Weights of a small GPT-style language model, trained from scratch on English Wikipedia: 316M tokens.
MLP neurons of a small language model. Each row is named by its layer, matrix (down: output weights) and neuron, and shows model dimensions 0-127. Each number is 500 + 50 x the weight over its row's rms, rounded and kept within 0 to 999. Numbers have three digits each.
A block is one neuron, or neurons of one layer that tend to fire together. After each block is what it responds to, as a language model described it from the Wikipedia text at the highest values.

L6.down7:507507536543540463566452625537510498510461477488496473562535497451507478541505481473443472543579546503466512557511441474509464504511479489462494537512578405521495470484491523474399492509471535568488574528484581564507623448586492491501683406576529443613500516522555538494501463445526414643497488414497480587510531560363495529487531395442463559485550418395437535540462489393428534497565
L6.down72:467529487521475481519619578521510481537513480615461508467514501445532416526449483504459533485519460423483536463439452377520465550521468459547558516580458520491493473490555514445461588396445556487462548470548498495492517385532501569528413517472514474506595642514496540532482484540511544584415472597518399550591497497491489550415634493497497552395452488528515507488524497501489587541471
L6.down98:399522412447520487474476537466499502454540543396529589531554480439478521515499525504487433468518509439569440477525430508479489489552469486601569495505552498479519587517533420494468532548553500489536444492551559462510505481410456493532529579453469489480501619527552564460496577504477514530522538407532505567542553494511484519488492499533491551498449584489454487533432465398469480512430
L6.down122:509525432509514476459561465463564511492514454489534520454476499530520533488581472551496383458503518515501488547447510500527534492600557572488483530501595465435517455448479470419456445472485563453534512536458533540534535462517486434472651433573468463486472521569528524491522527451542539588557520462459479516543448531500466495480542565495408548478424482408495439494453504386457489508468
L6.down633:500571509524624405492514506548526518490465512465469475566427457566530508463498526548433465489550518544503583490558594438599574516551539557557398571432580472450568455535541506446508469417511446448523424537480580504486522444553467419552558394512445478517516456537561543504535439466535460526476491435500493586512543515526444494432497507507374488457423556513459606470493492506483486496441
L6.down804:564518521419475462425433483456510400461604463491437401497453527477558551419557511556455450456474474512493562632441480587469506553560549419503491501449521430467443623465503518530516535539470502532548477524482419499513558533488485478533520532572554478493506528465589470594426501503525485531408547499522444501549485494491509480499503459468494487474519501368467509546538482539504465614532
L6.down933:544460610499529459471509545450465564463511513476499478538562455505559537496541481459435463570566507460522481437558479530461534532566435516578479512461443402596559501411467493612515575411394515573634438508531440498604514500598536447486522497491555533573500498476573536434419437523468442473405396486438520531437482505483559468439407488583460516473517489427523507486478515496576492567545
L6.down1194:565517445426579490530414542454530510530511461526549452428422510538525537429533555482570453489501516488382463505528355608419516550486498505505529543448498461430418467529460641477547594458512521431491549588506408550465459504474504580482555509531434490536547501446550506528416504492506486617413587608494513492447512441529487473380519497452591522622525453450588544506403549418505451566553
L6.down1330:516507523508462475420508519468463496475483464504521518517489467508600627494496494515506527470432509534428564570537467505514410535527435414541497461570486407511472567536490535560491501507505599499567520465508506546550457444460483500520452494508433429465410472550510487483482513467474432450530532486459479582547498435516491500514519545518445516454411458387544470581421506542498431598500
L6.down1411:518499456498553488524457514502386564537506483585503501371452445519526539484489451462571494461520412414444549520490437475493406633461577451470552574526496458582538470514536544530430578566532499511521596467540496450440551455542545520484495487541557471551669451588442506479453465446460515399533512557468549511569584444443492465464429512540457520479407550514496527438569459451455511506565
L6.down1570:480544408481514518519481438434395444396517497506483543590542500454433467479437542468494494445521562572499482523426550466433532456347513487541455531495503501478523411415485493521496512534541560392507477458534500427391442432514519457496430595440607494605443528443466544557469522503424531558495459363504454461549578483511600454555572436435563473490524422568488474523460570327468506486476
L6.down1728:574397511462519486539499532486448530460511444431463470461486448535493434555427597517624489497435498441558538463495467421526420525530553515582509464520384523416499511484567482543549496503471479544546471553509436484499449546480560602609523551520505495518560452546535482402542418619486541570524492476545531437416556509492547465445586563445521457505486423508519528480483514479532543495487
L6.down2172:570530444435418521443516553555582485596543480489515574534577543446484462453554551466436479536554442491494541502473600506468510578488417557496500537484528568515570436475379525463515452553454443507517542526587439426564595430547488440574488414464539490526486575575493471497454481539509549503461482533591468496491480499595493410519464469509547598572493512517495438456515544483454523588475
L6.down2456:544471443506544488492571471530479459494518521514514461437560465598550492480549514586481337528515457556424481476527558407521464498500443482450532580505580527481546603494521475528471490466543589485533534408547507570431416409496529546486462529582492506498559491457527515507420476508518509570436441436380518490582562552458511514513519511502586586525519538426557457471513560498568407515429
L6.down2498:522429496566545510632404501391455524466500512565455501495530454562471557511544486545510538442475493504496533472587425527428486422540595533460514536483471523526513509442603485409475519541435522519520413457483343576544487532522535536545585471531533585553522501424525457533513511549449494533506486447465543493565515406550541446422423482390495474510529548441513538533524487480572475531483
L6.down2548:511432484495442486575428427440455498509503534486458508499620422511571464503536461447456461472494513462496477550524455585550510521468466437583486609454422560437434462456533484429486529570476557552490503463494484510504472504533511481504476460558548531499564511397493473401478464538547492549546489612382520515554519452399389546398609446472409540521497474591484568557507475595501485512459
Responds to: Year in dates. Four-digit year tokens that end a date or time phrase, coming after a month, "in", "since", "until" or a dash, such as "24 April 2010" and "since 1990".

L6.down40:439462427499460494411543462500475420413465376465507507573583507463462429457499503520435466505512533540418547551506536532493456487497513457592442418548473502505598451469495515562583444541534524467603529402530507561549535430445460485544558516484482409523510404446504450485485386555490535562559470466480517481579619629506554475510547522506498543461561492429519485499478523434479489541444
L6.down42:400536389425449585468497536545510512495412489473525435514482606526379548505541435539473540474480536572413481493498520518559487454480499460503514422580593534492523481533411595524534437531508433423573530519544477515584537530523407475509507486464512498511478672480521476473531439538654521522479433431526547478543537467489454534549483590486516538504425561489470489491505530462518540450471
L6.down127:445499503612514491544444552520548526493483437579471575551544497492501521547481523456484551514490573497517535487567454387476469509429456428583476508517568485518556531518384537477590465499511511557552550529495559474522478538493541383540432575454579468524493389473508451473541413546526537425524370464438456503561626543583554536522503530453525546467508476512471534563530437466564538514437
L6.down524:398426458499658503406436501494541499532468528503579481436493507483487546515628502505602463500511520503496549381469485501566466474511408502564537536476635508517488554452459544519532487452508516494514487540414516523542417568529424491615435540501573451407519489553494419378521612610466479479528446538545580528449548409459510499481454541479582519585501465469445480481519447446543535533513
L6.down583:359466427562498613468548458529604502533488579448515459537470461573525446462620489475635459525517526476576511533501539447560442412526523479527577466571486565464619520538380542513556409480601496473496603535516485456414433464574512487448500508440513419481475485550478433519576541541500449563492390487494488471524560442540488550513447490529537410429491590442555430493456515466510472529630
L6.down717:565504430485486472540464450483486500599529562511482538520608430437475462507479523644444545483509610506518499441520469542466564527491485474577496431543443395512470506518442550528582438444532519532505490449526526538480508610514487419446593422398471520547579442456449408480437497567508493468451608488529523456430423518419463410437440564485504549426515561539464474573486533537484590514538
L6.down831:416555462466494616555435515562508514414563477523443469475506520418409442482457474447564517497408488435419525469587491567516497419499541520538477503525499495512569497487522500464492450463499374514497486544553448439584514552465459481499498416406451485466476420506475527533511499549530522473550477527440532530580553555561568536419494441457476467444482461503470551507456520397615548504495
L6.down916:520494525424501490545456447515433408541491415507506482566378522514439500476570460384500456589555442571422501481498480480554510499443477486495497519485445523425481437556460460507604384500450560467555532487516486523474470483551499518520481531498500498478445521549520522505393497485550516466583498449483470448551485546430545527608412516496495522520534463496472557505560510487568500506489
L6.down1054:441448532531449544496472498584469578574395405523487594553546460499513499464519510480502434515557557582509517437481545423441493504425477370508538517577436489480432472603508452463601509484464561538471532454565526520525472514575441460448505491478500493570558473425411408517409486527533467461528547577460478503412519562430549524436502539558485481451512532535522439502485505618507549547559
L6.down1110:535506510459558541502486433495542521503439503533460549525595475514532556508541507541454389502545571530480484431528564410515484555531506499578526421556477469448521545598449544552463498496478555571474586496482503618485441510536512494540502455478528482460477468414444535503500458607509520405476492452561441449482567510486430554502495537576405521477499426406491433583437492536487549550514
L6.down1255:511586510549450568542501564493492559476523535553447564478566590500504456547532497428508486437493422469521562499526491486493398588499501518532462516525569486452593532432512493441437437496526503627499430462467480474476597507536559535593474450483546553548503582498431478525620619479509495356475546535504546486504445408527471460422496527512521536443462459525425521415540424533470533493551
L6.down1361:474486492477536555502518645570544424500544407549458477546427516547521435525571492473478509535465451534525522509528527468565492500483465532495503591511490480456571473477483586476536494387522490488538392487540467534547424565487538489561572564421527454475504547451486526490385524580484447499546441524532522501528498542496430452523530474468497541587472535389461542470451420389554435556480
L6.down1622:456509409546506588427485549511513464446519462489527502537604531457465386582477564460595654444527448400487483498369494487577556448521515533579470477509545539477612482464389497497426434536503486479500521578570528555505532442474522505536469490452510477425452455471555501451478479494454523520425389452510637536595505490509548475478426519466511477536534562476552570533448474441540490493488
L6.down1725:486567486472541522549541522496509388516577513435482440515477484527394460493506520533562581508507448485483538535456501543500514437573437564585504452433517496488556526484470517477355456456521493429459507502417509479531513434521571517575523540494436505439474505556478532460480484512484529486461436458524445534598447477427437492592539506479503575600492515454523523500537514396562468420546
L6.down1889:544545515436552553436544509489519483446447462503454476591542442524474520500507527528433503534482471418514559488496441540439528448501425595580485453497463465471569505478447512560476526459494437574573525516480560463542542533485536458496534434495428484502483530573512444516479420448475480504432427484558565572432503603493559592502463530556474462375433484503532514573538543542537551581556
L6.down2603:461569520558479535577486471525546532464502499478491514490482575476503474423532485455558442559426542452513587555490467509565475442459592468506421492581578476496525501502548450473545546515476456470495554629504512432486531455464473468462498584531484532473539497549531488576493488505572493437527510523577481551541555527625583571557511514599497481457539452556516513555554530459487543406638
Responds to: Main verb after auxiliaries. Fires on the main verb, or its first piece, right after to, a modal, or a subject, e.g. "to commit", "would facilit-", "can prove".

L3.down2281:470497434466486549464560612547538470576472588437526455548488493514481508517472535574459560509617480471451512406492453566504528539491391459517429441500500510403475500572484543471552533489538529435549565479593585573482595521504497527404506490527479525378448454491537596560541506520500500400535517477482454604536427519507509563483466480463459495471556580472554559533541527548559505589429
Responds to: Main verb slot. Fires on a sentence's main verb, often a word piece, right after its subject or an auxiliary, in narrative and history text: dissolve, disappears, survived, discovered.

L5.down856:509411461438395433466472512597507493521475537463499606571535446425442417442537588482407459585576445503460472534472460499446515438556452430525601403501523564460568464433487466454540425470466507574483505525465504521563586465601469584503454528457532492434485405593487447464572471562561553458508540503506477564470599512552525533508513464504423542418477481511613592578436699469509499517430
L5.down909:483572476497565519482500556443432524431523476520384430498571479447478455495466395463425442489570516487543505456556496444470424470482471574467491510519435539540549482449498563519572558434470501507476423462474598607670507518485496558537421508460443448558481461492545520428510561525496541450523431536462410525542547525511550552483458531489497488491518464638539581645353550514484480443503
L5.down1723:445573542549429445478485555570421480515491459550472416537541450518494539559522467573421507549619516525514576376525469515457486554564451555523393450436504471518557483535570512509513466425410517504623472485513568504539577525512566511453541541429495528541507400519478529496486457505571449461525464470448470548494577577543437547433535553580538441430541447437549588598478458482523559484428
L5.down1979:434493514534491506561581580592551559573359508471526524471517496533507471457490534491550440460555570505492509611500465432454466530451504436505547516427514515499609561498583503453624446415470486539497442533442533474490557466499503548403519630460516491521527403472551517441486516477545441535563615515457431594491552534406484490442559517641427491505487498449472510382505450489501399409521
Responds to: Main verb after subject. Main verbs (or their final word piece) that follow a subject, to, or a modal and take an object or clause, as in asserts, convinces, sells.

L3.down1069:516482527521543397573509438466480486498525479451490544525456513474500551518557545496445448580541460393584449527453535577522395590510455464503444595554581494460450523547433540551475483467434571511533505587491465490570501447483508436542432560545496579443530560518459462468520446489551464544527446498524593478494403474543478530426477478464582448462509519572547471562488525481532496546559
Responds to: Year and day numbers in dates. Numbers completing a date, mostly years or day numbers after a month name, "in", or a comma, such as "March 3", "10 April 2022", "in 1991".

L5.down149:452546560487567485469496529509474423452447447503477480534439442398469552543565453477591491547525536519503516585480462579518490539482443556506510465497549511449472616547421470475441496453517497529496582452462568573505527425532465507516593491472448524524368527432501516547410428530496407455518517451529473480541471566468545458485589486493547463481441437399567479564530482484524563551473
L5.down824:550576488484458605445586511574517483515534469454474461574490453438518618442508480512515529527471512441552568546495500595439506607483431472469429490585599491500504493559436415414532515500509468433489463472450508463531584603461529548403434439458473519474462579415481544567525527515526555541497484498481465452553532463475566474574454476529479524454463504461477468466457502361510498535486
L5.down2342:435507478473544521532543553510628458501542401445487472510432415369576603445568483524527577602463517507513505571483574552466487487461421423567440441488557480480535546529461485577533501437504564487548530594470486514514504489465530523516506542497425528515430586505559499516433518488523433483545432497480547540518506358528502504532565511568515446464511498413511464471545503555431515574587
L5.down2491:521467524495499345464576426500552470454459504420600516508469559481484485464466575555447585490575443571571574568465545515533562549518427537462549449536483487568524437588368477451563517516478546528521579444450485522479534395442475554379522438373443567452464503479518554530522492532439428475520540414626449409484435495556498557560494563513513511468445594571546457416540447508487542611452
Responds to: Year in dates. Four-digit year tokens finishing a date phrase in narrative text, after months, day commas or "in", e.g. May 1950, "In 2015", "September 20, 2025".